From a checkpoint of a small transformer trained on Wikipedia.
Architecture: RMSNorm before each block, rotary positions, no biases in attention or MLP.
MLP neurons of a small language model. Each row is named by its layer, matrix (gate and up: input weights; down: output weights) and neuron, and shows model dimensions 0-255. Each number is 128 + 24 x the weight over its row's rms, rounded and kept within 0 to 255. Numbers have three digits each. A neuron's up and down rows have the sign that makes its largest values positive.
After each neuron's rows, "fires in" lists the words (lower case) most often at its 100 highest values on Wikipedia text that the model never trained on. A number after a token or word is its count.

L8.gate312:112098118124145136108129134140110151151129111090114141124109128127159159113097104140105163139159117136123130127160097171109129092130108074074124126124132104115127160087118125133176148148118117123132139173175148127149111116127132101189139117155138090088120142130155142109108127101128112072149142179181149141177131190134160107150102078124119145129120159186153118117135158129094149112147113128140144136125132152105133092155127099080152086162109076091162132094109114127112128102128110116175152133105137160094100164124145175131121112130107120168106121115151143121160108114145157119108135114104124120120101128120121131151081086135122107110155114113094148141134049147130138086153139155120152112126096138130126144101137093148140124114132165104071161109128136124136171077149119
L8.up312:113107122117150104112140159143102105163153149113104138133111127113156129093092101109120149157137165155137185097173113130097175093136148159119149151100074137098117143122073144061183133159135127120165151160169108135146104100108119119145156157101135075145114131133172136130098139170146113116135108150122126130106122089148129117145123109145164164132120152154124105145117146138146134124162075099107153107140122120124133091137115129108097098135081143110126162122142126124089157126131152101119193180111126153094109154094136134113131098099104112135119110147159142143145122118128137122094112114167157141151123150121131148132154125135132141163147115151116137135143135122115109132135114163147109123122117107114136152118106065133090143136133123153124110146102194116102153120113126
L8.down312:151141144096151117145150121129119147119123165142139105114112127094101115150102163138137093137134115159138152145125133117116126094119105160137092140144126130112123143126123159192100141156131126183101125131116089150097167122135119115101131097120158140155132134114124133101165173119160096157107161090128150118104091149124131135070127100174169136103151121103092139113104093143107135133112127116093130144132090121157122109126121125142119117154085136139143109100116161090131120116107141181100097106185162176165149121103123075138122148132146136140124120110128130147143142112133167114144090145122091093085123114116118081181103159055109107120134100147137139157132110100143141157093113157157144164145109147160098133119118102099119072155100130103093062131157136131141107113140120
fires in: "s" 29, "his" 12, "her" 9

L6.gate155:150114124158158099190157094129115144173146138128153107157096131144124126125127108087151143143165111098139101125105167073135128159111148145120104173130144186149145129122162150103138154134158119149125126120111135148085114115166089126111087127167125147126117107115106105097148136088175109119125149135149081119099105090139168118170097136181104134136154124158135110138142125135151076110123146145157126142133106104115117094101118111130162082102101099153150120126125117133111193145116144124159116141091142123120156131139101099149135126163105150125147138118119150136100124104165102143137091111137117081118117178143123128156108116134122129131138136122120154179108133116159075121134104103105096147120137141124168087172146130135149109167138124137107117113139101141147143151146170
L6.up155:109127152172165065101140142127107138082146075151141142160128113103121148132123137146142137134185130124147136159140098087167152174135160118098074104141155160139094090115163116129136107145114122108133126115152132110077121115082104155124107143136108144072134098118107108128135103128125141126111143095154128149140118113100151095159162083095126131114145114118126140161127133133125129147119149181154097141105127168110133126119099099078117126141149172165121099089128126135146139138125123143140147138103142073130168136136110140145091116146127145150150106133110162109122108136160142140153102140157149126137146087152159087146109107155121137123123159142153151117140133119153135087143154106086099139120166157143167097146160135124108126128123143153084134151127115131118203137168159
L6.down155:090142119109109099166097090162147142126118128138106117141106118134129106071102095121111116131064108122126152106120161152122080092152124122136143131133112137137165132185088150121138138101141149121096116135072133106129111158128161123091138127142157129139137157089139147114138149135149121128160123147088119112135115166171128125098111180153136122094132099148167128096121113107114134146110165115083144140155161134137130118110148119139072101125108097123154134129120111170125090112096154140148138143170074169113130103143123120104144122065128118091143149181128119133119111146105177117125127111095161142151109117135122121130107143130156128162173145099097120115102095156138182079086114172153151149124116133118111144124132147088106161103121143093143096138120095080155130147104101
fires in: "for" 42, "described" 7, "of" 4, "considered" 4

L2.gate584:088136141159122156081126110158091165135137148131122106100104180112177143170067162118138148115124161088150131111089135120143157117148111114143127124125153140144133114142135154086132121110178152133136129138131129138158125114128124137117113104142131080143138107120132114121114174103153144147122114143136076111139117148104117147146117132138109094125135115136124131076099113117150154126094099089082181134135107126178144079176152095188086196104147126134141158161128100081114104123114138134145115126107116118163066133173126142128117093179160125158136133170104130134115129154142115130131172127113085102159121167128158151116080112151098144140079137123149109126131105113113138118113122127142108129128145153115137160129147147136072131086089110153148135149141154116117151181072132
L2.up584:129098122165167117133124109155113139148121171137108139087156157110134144146131156163132148107132148096166142159113098118122144111142127077105148130082131156165126124142125111099147179116116143134132119135126133128161087110149123138114146120125179081125113104099148112116153167117133135154131112154094064142150125199155138154145125146135130095096110113112146123171148143129147133128109148140126101059136181128111158110121137127144094159162136136131095126166138095162128127143105151125113096110138149157143095150124126110061084107117163113120150109178136111114093117147076101143093134151111092112166135132102134160097080136109114143171097102141121148105121121145175112116152092130129152152164093149157167138138152144151104088115178152110174151104116078130121152147109138
L2.down584:155156125165132131141128122102143142140142163105094125141180126134158151160140169185126123118101121126178176146131074093120124134149115130101143145068101137147143123150136150113110156123104125115121178113079127093155122174128138125144089135139143110123144132101133130128098109101110127128142160174096113143140153117131165128135093117134113103104116153128119144121154156094116096125108100116068074107162143134112127113117133139115069116156139159156108120143129133121112138178168074117122149096162127152155109117128082131101112118131184147109127135109123143096159102171088123131123108160101165152136121152120124145130117130097129125160130125148143154087133077094165146185158150150136116137154125108165155162132141107157119115111147090096155097147064079117161122123104120
fires in: "south" 18, "southern" 14, "western" 13, "northern" 10, "west" 9

L7.gate421:149068146143079124100143132139122139143158122107144143152099128131116144171152122109148110099087123151137140108088077125125148119106154166137150103091123157160108144098153194107131127155123116131130105152123118138125124137129116115159118120103094127121137114072106144105138091118114156104181096123147119115165114106147126076101097135128118092173126111101143151122140139107165137123103087111086111162151121145091074119117086129193115127143147113141131126134149131116148131095111145142126105091082152097118133162140146100100146128104120085103137143102123101139153126147123099178135123148131166112172110126151104148130123124164138095114135135120126120070109144141129149129096188155154120091116107095114125123130119148125097137165150166169101104122152091132157147110120138
L7.up421:107146125142139095143128100114105123116134152088139123088139141139103096166090074158181094095148165186163187087102169137112119126153140125133147139124157090152143138162148109120178123152096124127130156124130140095151072115117139165153163123150155088113131108118132119136138109125140146131155140141094120091123155151131123145127138152102111094142139123139100121112144101194127149108161128133122073136156194126136127092144147084121055135168094132157123142137111162155142105118157134106113162106111135138138150141135118097139085147140160095143105098117120149104097100112157149157107205151110159115125168091120145145144146160128109149135096108134147176122149121124119106128113126123120110131131113136149129117143143097139173086159125116118148129141178146117089118177151129
L7.down421:156068102123069063089175114088116140140163137165148131165100113128136145131139089142120103140107134108104084144093086142083168137116155139158127116139109161116158138116114127160071106138116066090077144146115124115135119152095165092153062144119107121146118132082107112170143104123100118115110090165176122141137095097128116123113093091120148098157167154120155153162103171107145137108124115121105153117141092122157133131131140136111131124078109127100143109147120142138108152121114119106156181101145146156136127152074082159103121116100128100152122102140144115131115103124125075140149138105113151128094094118157168127154131139113130109123138114158129106128126144138120131141124145109100143084129119128140130097136105130150122107088120152103102102146128150132179140137141113
fires in: "the" 77

L5.gate267:150129149133113146095111149148123137178105141122104181142084159187142117153143146162120083163104120145105134141160094133079110087114110155102146162156153114133106148100150124132118167100130113122122113142145134202206118146154112130117147105130081129140110102129135105144158170142127138167117162116118105132107127101116110133129124105139139128099124137162144155140078083091120098105123116120114130123178174110095139119113145149164134134124168108155116131109147113166127089108182113102140135111164151141124155158135139099128129167088126089121099167140149099142161133142156102140137157140139150136105088108143137140127138158115101167111177148096111169078146079131160157117152179133130131172123112156146103128169142068102154102112129128111156143169155152116181161125123125
L5.up267:104112126105138127080125121129117148149109106119160078127127143118146152148151089121093117126121122112143118161169099125127128155109119124164160176121155134121138114077110131127141107149109166122075152168121148140112116164105106109135167138150128106133133180118149136166144115146136112110182114110162100147115130210093183112148102126135121130101114105102124132135118106142136129089143099082054112158141152112098145129093123158149154124147104102167134157121142083145115147170111094121131105113129117111114107115160105127122111136124102139112122162130138111118147118148161129090140089111112156112110100124164163162137095136151127148136112105151130120176121078135158101152094111105113147150085115158143111138141154133134132081132164123109115127127166119131125117098114091
L5.down267:135095127120138075139143163094182139165113150111115103136158129105149146147111094111172093126101142138128154115119137099094129092144133107125080120107093121137120118142125131138106162070154084163162115108107162115129118106100131081132109132116155112104179127194139092128142148124116083108132140157124126108084135115136115129117121092134120079091155164132155145127096106089162112132107138111098197097172145121137102114106151137101108129135145113123128136116138170123130150151172134115176162155081137149165123160103145152133135131138147147122156154098095142155141122143113104121134116107130093130147077160102144155134139111111117128180122130179105171146110109130108136142142160130147134087080109115153125140140093144124137097119154116132094107139114107101123164155128128
fires in: "north" 15, "west" 11, "east" 9, "northern" 9, "south" 8, "southern" 5

L7.gate294:128117153088120097151101135130112159108127143122156134135130126139143105133117178096152097104103139120147133099121122144138133094123127138128156160153139123139103191158119130135144057127117108108113121106150160124115129101161133183102136132106113117118096102106125114123110096142108087126184113139159095133090161120140181126097150092148144155115094126108121120139166089143126151165139133134104142133124094127140121126133139154096059089121160096136110126139165139062108126130119125135151095145178127144133108088130113109135157169124136146106102136067138126103178154142129103105139139141120146160116129115128148123072102120142142137083098153129165153154125108111173142147142113117070142076128119122118101117118083146139119153102154138154119111107139153100167093142066147
L7.up294:120124090134129140121121150127139098135150123117181122181106093136135117129117123111167158091131097148151124150116150081096104127078168102146098123148161129070138140139151110166154123087127092166127127104176133149131109096119134143124136095106122124124122069108137145160124120153156160118150114123144110103131166109110116103132083091130106163120118153126190134113156104112148113109128084074113127131110120148166150150143141118126095104154157134141127102170188151104172137148110158130132114109100099140132139102123129082110098132129127139142150139138117085123125130159135130101116138129134154152135119121102132150111153075127110153136122137128139166136136122110126113153151110140120151132139126119157113153113130163156142149131111149113081103079188162140131167142103136
L7.down294:138142118113079112137101154080116086156122137150156152122130142110087172135095107108119131204174137118115078102158112112123171142129149147097112115091035131131117096118139095120099126129115135131121109142079111093144126141109113101098148130135171148158128164130101115089175108148116124090152091146109114110116111088109134143124163161139155122095145086115112107145110127106110156163139170157100132126119144124119143142135118169150166148119129148089080110136094145136110180120150114122139092125141117124143123154101129142119119097132119133099104151152114180123139143128156144129138172135149127139130111119161160112144109119122145121102103167144140123097126128091149170145146151135151137085106165122146161113098135101124104097086116108151123116112086107108109147099157060
fires in: "of" 51, "the" 17, "in" 11, "national" 5

L5.gate97:130096162156115115104149148103122157122126139082146133102122125100148126170149104110183082126161178137124156123124156139147125129119114117125098145082097123098133122115165131088150128138140110143157126131116143113142148103126146145177106103185092153172073152089135167120164076121132084131128131089161129115163113156115091113157155118140129090130127182107114119114126143112101131106149149170158145127121144115133158124132160138122140053175166131120143143143152151138110110150098141157132111125124109103153118168115131131145158175166168112157156094174126147124105103182139108110107111124142187123172117144131111091131128128124111152088109129147112145119116158168159130146100185122129121123134115113120103125087133126129122118118124126119117133112139111131140127121138102
L5.up97:149114145115133094093128151129126136160125136119108134148113164127089100118123125118148171143113122166133127082131132146128159116150174128129121101123123142134143143136138185110107159119156115141135110169172113139123117127171075129143152071124135099104140090141127098129169156146155074156075140102134162130131089104163132131146170166187163132073107061130138167139108145135150175150111119113168114102076121130145129109157118100142119168132159143124168124154099130148133135111137113098115153106122100137112135108097138112107099149127115123117121135110125165120143142117118108080130121172099140123156110117135117103167090136138124118154148133116118112116098136079129149122159111121115119131107098131111119183104107108127118125130161090165107122127129134148157111158107170
L5.down97:130147171130150087135131143107117096112141147161140122121124122151143166120110150141136073131194172120102138139094078092139101149069101178130080150149084122131137121136104120164140140116152115113138170135102124132067126116130099150147111109109111097121106137118140167130128126153134085137165156172120100120116140149123099163056125084125162123167174130169165161141128148108133154145143102113117154127140128114106130136146107108134103122147085175139177146130112134119124148130132118112115153121093125156182144139116106096146164133130141113127140117161152119128111120185163159174139141137101129089098155088113153126094092136205118108107099161136070128143144166144131151123116120123152146129141157120125143119086137161127135124117125122157150092138134097095100161139084109
fires in: "the" 70, "s" 14, "operation" 5

L2.gate79:122127146132109126098109103099129175122128115142090148108101182107161137145089152079098113137098093114078137140127107133111095104111106119117125117126144105161099114165127171126094181138127149128123154149105148127133121135118150145066139156108123100106070099137106156130167155105100095124153146122153129120099097163109128155100112133120099112136174097128107123173116146166130087096116135116081119144079111125090088106155096093116174124062124160157144125142152116106129138092156131121178139108139135089148126127113142156120145143085157151073134135140122147123140084107158105142131127088152125134130176097113095126138081105091097078116117122098127154117174112136141084159126133159165106107120101107145127128149158097160165152101136148154094131145148141108126108133126132
L2.up79:150119121107077114122127148172120176182122156102123143113142140121134097121057127086094124110144142128149135150146164135133137048154125126143160107135079101125115127128110140138164124131142162126085155162136117120140144104113097151096120128137123081158184146137140128111089157083126073113136158146159104130087130109154107113129131096156095085073156115112080134134075109122181128145126150080075143147151173109129122155115123126129110100140137127132148145127124127162093141149139117146112141130136078126109119122154112133092106141124170122102143169136084168147112141116148129185134153127162124128124145100098129154049121123141091105167152146155124157169113113162127134124119095136141117137152132128118090140128140112140129126093113145151129110130125117088136114166121136
L2.down79:140139096143108092082123202134131141138157180109127111115102113136112158114135128116147127125141157160147129150109126068126132081136179132149152162105093100125174144091107144147150073124139138142150104143100100128156132112130134124144107123144116145160119184110124131128097128097130189160165123169098139116139144139109141113097157120142122105087075122131154104130127135108145151152096136112130143103126112115100144164093139108149095146154147127134092139131118141097103125148153166166076139112107134132091133112110107111121149112151118138153096112086135148101149097145124120125135107139094158115108123143093172155102137131106123154151129103089100131118071126174111156101161135137095125141124103155084098192108130163094076135132152122079182108145111144090142096136131125
fires in: "northern" 20, "southern" 14, "former" 13, "eastern" 8, "valley" 5